MLP neurons of a small language model. Each row is named by its layer, matrix (gate and up: input weights; down: output weights) and neuron, and shows model dimensions 32-159. Each number is 50 + 10 x the weight over its row's rms, rounded and kept within 0 to 99. A neuron's up and down rows have the sign that makes its largest values positive.
After each neuron's rows, "fires on" lists the tokens most often at its 100 highest values on Wikipedia text that the model never trained on. A number after a token or word is its count.

L4.gate167:44 49 45 59 47 48 58 48 51 58 56 52 51 65 25 48 57 56 41 60 47 53 60 48 52 53 42 66 34 56 70 50 48 45 36 45 58 51 60 51 37 61 57 79 63 53 59 48 59 50 40 37 31 50 50 61 38 51 61 56 42 48 42 72 46 48 47 37 49 63 52 61 40 67 51 43 53 48 51 55 52 32 64 53 58 58 43 54 66 43 60 64 43 46 40 60 60 35 71 63 53 46 69 45 36 31 39 57 48 65 63 48 47 57 48 37 57 57 34 60 54 59 43 54 41 33 37 53
L4.up167:36 53 44 48 47 58 51 55 43 49 49 34 38 54 43 38 56 56 54 56 47 53 65 60 71 56 44 60 40 60 64 58 36 57 48 36 46 70 41 52 39 46 50 66 67 56 46 50 42 43 50 29 39 41 66 39 44 41 62 46 39 39 51 81 44 48 37 49 37 59 49 69 54 57 44 39 35 61 41 58 35 48 47 41 40 54 46 45 61 54 50 52 57 35 29 42 59 39 71 57 47 51 60 38 38 42 60 59 45 62 55 49 47 39 59 48 43 55 38 46 49 60 35 65 45 43 61 31
L4.down167:69 37 55 45 49 49 43 48 56 21 42 48 33 37 56 49 41 40 53 50 65 38 51 57 53 42 37 58 50 43 37 48 44 65 61 56 40 61 47 42 43 45 41 44 34 69 55 48 52 55 52 40 53 37 70 48 59 53 47 32 57 38 53 51 39 38 40 58 55 46 46 62 48 40 43 55 51 40 32 35 45 73 49 34 50 24 44 63 56 46 45 50 58 49 66 32 50 63 25 51 56 54 46 75 61 64 57 45 48 55 42 38 52 53 43 58 52 49 52 50 45 53 52 59 49 60 46 49
fires on: "n" 43, "–" 32, "z" 10

L6.gate245:50 45 38 59 43 45 40 50 48 53 68 60 63 67 25 37 64 48 34 53 48 56 38 48 33 53 34 36 26 51 56 44 58 46 38 52 49 45 52 51 51 67 67 80 60 37 38 34 55 49 27 57 40 41 47 49 41 60 49 59 53 56 48 53 45 61 43 51 44 69 53 58 32 39 50 49 64 50 56 51 56 46 55 68 52 49 47 51 58 27 48 66 37 45 40 54 48 53 56 48 54 64 46 34 51 42 41 50 62 66 48 40 45 55 55 46 56 46 49 50 56 54 25 46 51 42 33 41
L6.up245:55 28 30 49 53 65 46 56 36 51 52 41 40 41 41 31 42 64 41 46 50 37 53 43 48 60 51 48 46 51 62 76 53 50 47 49 67 63 34 43 59 52 53 62 42 59 35 37 49 54 34 44 39 64 66 44 41 68 58 54 53 65 48 72 48 81 44 64 34 58 39 50 41 54 40 39 53 61 62 63 49 38 46 52 40 49 67 38 48 41 50 45 49 48 40 31 44 40 51 54 59 53 36 49 49 52 50 45 50 51 39 30 55 56 50 44 53 45 55 55 56 52 24 48 48 56 57 25
L6.down245:46 50 52 41 46 62 39 46 43 49 50 39 47 39 65 43 39 51 62 44 48 25 58 59 68 45 48 52 55 40 52 60 43 56 75 55 55 56 55 42 43 40 23 32 35 41 47 60 42 60 47 40 69 49 55 42 57 47 40 32 63 63 49 51 61 64 49 55 56 38 42 53 44 53 32 56 34 47 40 34 51 63 44 44 51 33 54 48 51 59 42 45 67 47 68 52 54 61 42 49 51 46 47 81 49 52 70 40 55 44 57 58 48 67 40 49 38 42 57 38 34 48 55 56 58 67 41 61
fires on: "s" 25, "z" 11, "r" 9, "h" 6

L6.gate494:62 59 57 62 37 46 51 59 44 60 52 47 43 42 39 35 28 47 54 56 36 58 23 51 55 60 70 50 38 59 59 43 56 45 43 52 51 47 62 31 36 62 52 56 62 55 57 49 51 56 35 62 57 48 40 75 55 52 48 49 60 46 49 59 48 30 61 42 58 55 59 18 63 53 54 47 45 46 74 42 38 54 49 50 65 41 55 39 44 33 24 55 59 59 45 57 35 44 61 36 48 53 58 32 61 35 44 45 59 63 60 49 54 59 41 51 53 37 42 43 49 55 44 44 54 49 51 60
L6.up494:55 56 47 41 37 38 56 54 44 55 64 57 36 63 26 48 50 59 53 64 48 44 40 48 53 57 59 34 33 60 20 70 39 58 46 52 56 53 55 37 56 58 42 60 44 63 66 39 67 60 50 42 50 54 49 56 55 49 39 47 55 67 37 64 59 58 59 48 29 56 42 37 39 42 52 37 52 60 53 50 58 45 62 43 53 34 52 36 41 39 33 47 52 49 34 60 42 43 61 41 40 55 44 36 59 50 41 53 56 54 47 59 45 50 50 34 69 35 22 46 54 34 51 65 41 40 56 48
L6.down494:69 55 35 58 58 41 76 38 56 53 58 60 40 51 33 51 51 40 32 46 42 32 52 53 52 43 54 51 49 60 45 48 50 68 37 49 48 47 46 38 45 54 55 65 36 90 43 46 51 48 55 49 33 39 40 51 51 60 49 42 53 56 70 55 45 29 50 55 50 58 64 44 58 39 28 44 52 61 45 57 53 56 58 36 44 38 44 41 48 43 36 50 74 53 51 60 67 51 36 50 60 58 55 38 60 39 43 40 61 39 45 45 46 33 55 50 70 58 49 45 44 43 56 69 35 53 46 52
fires on: "\n" 78, "der" 5

L4.gate571:55 54 60 50 31 69 40 66 63 46 46 35 42 55 49 49 34 30 43 57 39 40 65 52 50 55 66 44 49 47 60 49 55 39 35 42 51 48 62 41 61 58 46 37 44 56 43 45 38 35 45 43 47 56 42 64 38 48 54 57 55 59 42 72 46 42 56 54 44 51 66 32 56 51 56 44 47 36 46 41 22 61 62 54 55 49 56 55 51 50 60 36 59 71 51 41 64 54 46 45 44 20 53 41 53 60 55 58 55 60 41 63 51 61 71 28 57 63 41 65 49 63 48 48 46 56 40 66
L4.up571:46 57 52 65 47 35 52 44 44 62 59 48 41 50 40 44 51 54 50 44 21 51 49 25 57 39 66 42 36 56 43 49 59 40 53 55 53 47 64 56 55 61 39 65 55 60 46 25 62 59 38 46 46 45 35 70 36 56 57 54 54 64 70 43 55 68 51 42 48 50 49 52 39 54 49 62 38 63 36 70 47 49 60 42 68 48 55 62 58 42 46 62 49 40 46 48 38 50 61 39 61 35 47 42 30 55 42 67 40 67 48 52 50 41 59 36 47 58 37 50 52 44 40 43 60 48 56 62
L4.down571:43 48 50 51 39 49 50 63 44 60 37 49 40 62 69 51 40 57 53 49 55 52 53 48 55 47 53 62 52 50 56 57 48 58 43 45 38 26 37 49 44 45 33 51 54 55 70 40 50 43 62 28 43 57 38 54 45 47 43 46 50 31 56 41 45 35 44 60 36 59 54 54 64 47 25 53 44 42 64 37 49 32 47 58 49 57 66 46 65 50 39 44 36 46 61 50 57 45 56 60 58 61 53 39 44 75 51 42 35 48 68 50 41 59 59 20 47 45 40 47 53 41 65 57 50 42 46 52
fires on: "," 33, "di" 11, "\n" 11, "ili" 9, " south" 6, " north" 4

L4.gate19:51 48 63 44 44 37 45 55 62 51 35 51 50 70 41 46 45 58 43 49 31 56 47 48 56 63 39 38 50 52 33 37 51 49 51 47 39 41 41 44 34 26 55 53 33 50 34 67 42 44 45 53 50 45 29 41 55 53 38 44 59 48 60 58 52 58 52 33 54 61 35 48 41 48 50 49 65 38 45 48 59 50 40 77 64 54 32 55 52 41 53 43 60 54 56 72 50 48 43 53 42 49 46 32 49 66 48 62 64 46 67 59 44 49 38 57 48 49 47 52 32 65 53 37 39 45 33 58
L4.up19:40 53 61 40 42 54 49 38 56 58 31 39 52 58 51 76 58 58 62 38 27 51 71 43 46 58 43 58 58 47 61 55 40 68 61 45 39 44 51 45 56 59 35 37 33 44 52 53 52 50 54 59 47 49 46 48 50 45 54 50 48 51 63 55 39 38 33 30 40 45 42 45 49 55 55 51 71 32 59 60 49 67 61 55 64 57 45 38 42 56 57 39 57 50 63 57 41 48 46 36 42 24 39 60 35 45 43 49 61 39 65 57 28 51 41 46 39 44 46 50 47 23 60 46 46 62 51 50
L4.down19:52 61 28 48 44 47 68 39 44 42 41 60 63 53 53 59 52 55 51 45 42 32 57 55 42 40 46 45 41 57 61 45 50 68 49 41 44 47 45 57 59 52 68 75 46 56 59 62 52 52 57 54 63 51 43 54 48 45 73 55 52 53 70 57 54 61 28 64 39 62 43 52 69 48 23 58 59 54 51 47 31 36 45 37 53 69 56 38 54 45 55 60 42 55 46 40 51 43 42 51 53 33 35 86 54 53 44 79 51 59 55 48 54 46 45 38 43 37 56 37 59 50 46 49 43 50 42 54
fires on: " —" 52, ";" 19, " |" 16, " However" 11

L4.gate160:53 63 54 42 57 47 52 34 64 52 53 55 57 54 53 60 52 59 56 41 42 51 55 62 58 54 24 53 60 28 60 34 35 48 54 58 47 62 53 67 56 44 48 50 48 37 47 40 59 60 38 46 49 48 63 56 32 42 52 26 58 61 60 45 48 47 46 52 58 44 73 60 45 81 58 50 47 62 63 51 46 34 56 34 44 45 44 51 55 40 50 54 40 51 60 50 31 71 49 55 56 44 35 50 53 48 51 45 59 48 56 69 40 57 50 58 42 41 65 43 29 43 48 54 39 51 61 47
L4.up160:47 40 38 38 56 41 50 55 66 41 52 63 50 45 62 50 62 54 48 45 37 46 35 59 74 75 49 49 28 55 59 46 30 44 55 59 45 58 46 51 42 61 46 52 37 63 57 52 49 61 59 60 31 36 58 45 55 49 58 65 59 58 63 27 59 41 59 50 63 55 57 41 54 62 57 43 55 30 44 41 46 46 58 44 54 39 54 54 50 48 49 53 64 66 62 51 50 41 48 57 43 51 49 51 61 62 68 46 41 47 40 68 38 42 56 42 36 56 45 62 45 56 47 56 56 56 49 52
L4.down160:43 70 27 57 36 54 54 47 53 51 61 47 69 50 67 49 56 46 46 58 36 48 54 40 45 31 45 45 43 46 30 36 65 57 39 54 38 47 32 61 39 43 44 52 45 64 38 52 47 60 58 46 48 51 48 62 38 56 42 54 56 51 53 50 45 66 38 48 43 40 29 58 59 35 62 40 59 57 38 51 39 28 46 44 46 49 51 33 59 65 55 51 37 55 49 56 54 51 48 46 55 46 49 85 35 64 53 41 70 40 52 36 40 47 71 59 60 42 49 47 41 45 58 54 61 52 51 54
fires on: "′" 20, " that" 15, " was" 13, "4" 6, " when" 6

L4.gate613:54 46 46 47 57 50 57 53 47 45 50 68 40 82 25 43 66 45 42 43 48 53 47 49 48 45 38 38 39 66 43 46 55 48 55 41 43 53 56 57 56 42 43 61 55 49 45 30 63 62 43 43 34 42 35 39 43 46 46 51 58 46 54 67 61 63 59 51 33 67 61 66 48 32 54 40 50 34 54 63 52 45 50 59 61 64 41 63 40 36 67 39 67 50 54 56 58 57 55 56 52 43 55 49 57 56 56 58 47 56 61 42 32 56 44 30 61 54 55 51 51 51 35 76 43 53 55 42
L4.up613:58 46 55 46 53 32 58 52 57 50 60 42 45 74 49 43 57 34 39 45 41 42 45 59 47 41 41 56 31 51 68 45 74 44 55 37 39 47 57 59 60 41 36 64 44 56 49 36 62 46 32 35 46 46 51 55 47 39 61 55 56 51 50 59 35 64 68 52 27 52 63 71 57 55 46 39 50 45 65 68 40 53 63 54 57 51 42 44 58 34 76 49 55 51 52 56 61 45 49 48 46 39 55 59 59 61 49 58 54 47 78 46 46 71 46 34 55 55 56 50 45 40 45 56 48 51 57 53
L4.down613:46 48 58 45 37 49 36 52 49 47 39 63 44 54 51 38 54 47 58 50 49 02 53 47 61 47 48 49 57 51 52 42 40 54 51 30 51 58 57 41 52 50 49 37 50 47 51 52 58 41 53 41 58 44 48 46 36 33 53 50 64 39 61 52 47 46 38 42 48 50 46 56 48 65 44 41 59 50 51 45 45 55 45 42 53 45 53 56 29 44 57 54 40 53 41 47 57 60 42 63 59 47 42 99 56 53 39 61 52 53 54 40 55 47 45 49 50 50 40 54 67 56 47 44 42 46 71 64
fires on: " |" 25, ":" 17, ";" 16, "," 15, "–" 11, "-" 6

L4.gate414:57 49 39 56 52 37 52 57 59 49 69 59 41 77 40 56 52 40 50 54 35 47 49 41 52 56 39 41 44 47 50 49 50 63 49 43 55 51 43 38 53 47 63 50 49 38 29 44 52 51 34 70 44 42 54 23 53 47 47 54 61 59 56 44 36 60 54 69 51 51 63 54 45 57 64 47 60 48 53 74 51 43 83 44 62 74 26 68 33 31 53 63 43 64 52 55 40 56 34 59 65 58 56 52 45 57 45 52 59 67 50 51 37 50 51 49 44 39 47 41 33 53 52 44 56 53 50 50
L4.up414:78 47 60 35 48 74 47 49 51 44 40 46 34 50 60 53 40 45 47 43 46 42 64 59 59 69 40 63 67 57 63 43 53 47 52 44 44 57 54 54 61 33 55 48 53 47 43 56 32 68 36 55 57 54 48 40 50 50 40 42 45 52 66 52 58 43 50 65 51 38 60 50 52 55 48 58 50 45 69 40 71 45 61 46 60 47 59 56 42 56 57 59 42 32 63 47 58 64 33 52 42 50 52 45 75 61 58 60 49 34 63 49 65 53 41 37 58 48 61 42 54 53 53 49 50 56 57 44
L4.down414:66 45 48 60 40 36 59 49 38 42 52 54 39 60 44 42 40 54 46 54 55 17 52 64 82 60 45 36 60 47 58 36 52 44 43 35 50 52 45 52 42 55 53 56 44 52 51 40 48 31 48 44 48 49 37 33 37 43 44 59 55 32 34 55 41 64 51 49 53 45 41 60 46 57 22 43 57 43 50 54 58 53 61 52 51 63 50 47 58 52 44 56 47 45 49 48 60 47 40 57 51 42 55 80 34 46 46 60 52 48 62 71 46 40 39 40 47 54 33 49 73 54 62 43 29 32 66 48
fires on: " |" 47, ":" 45, ";" 8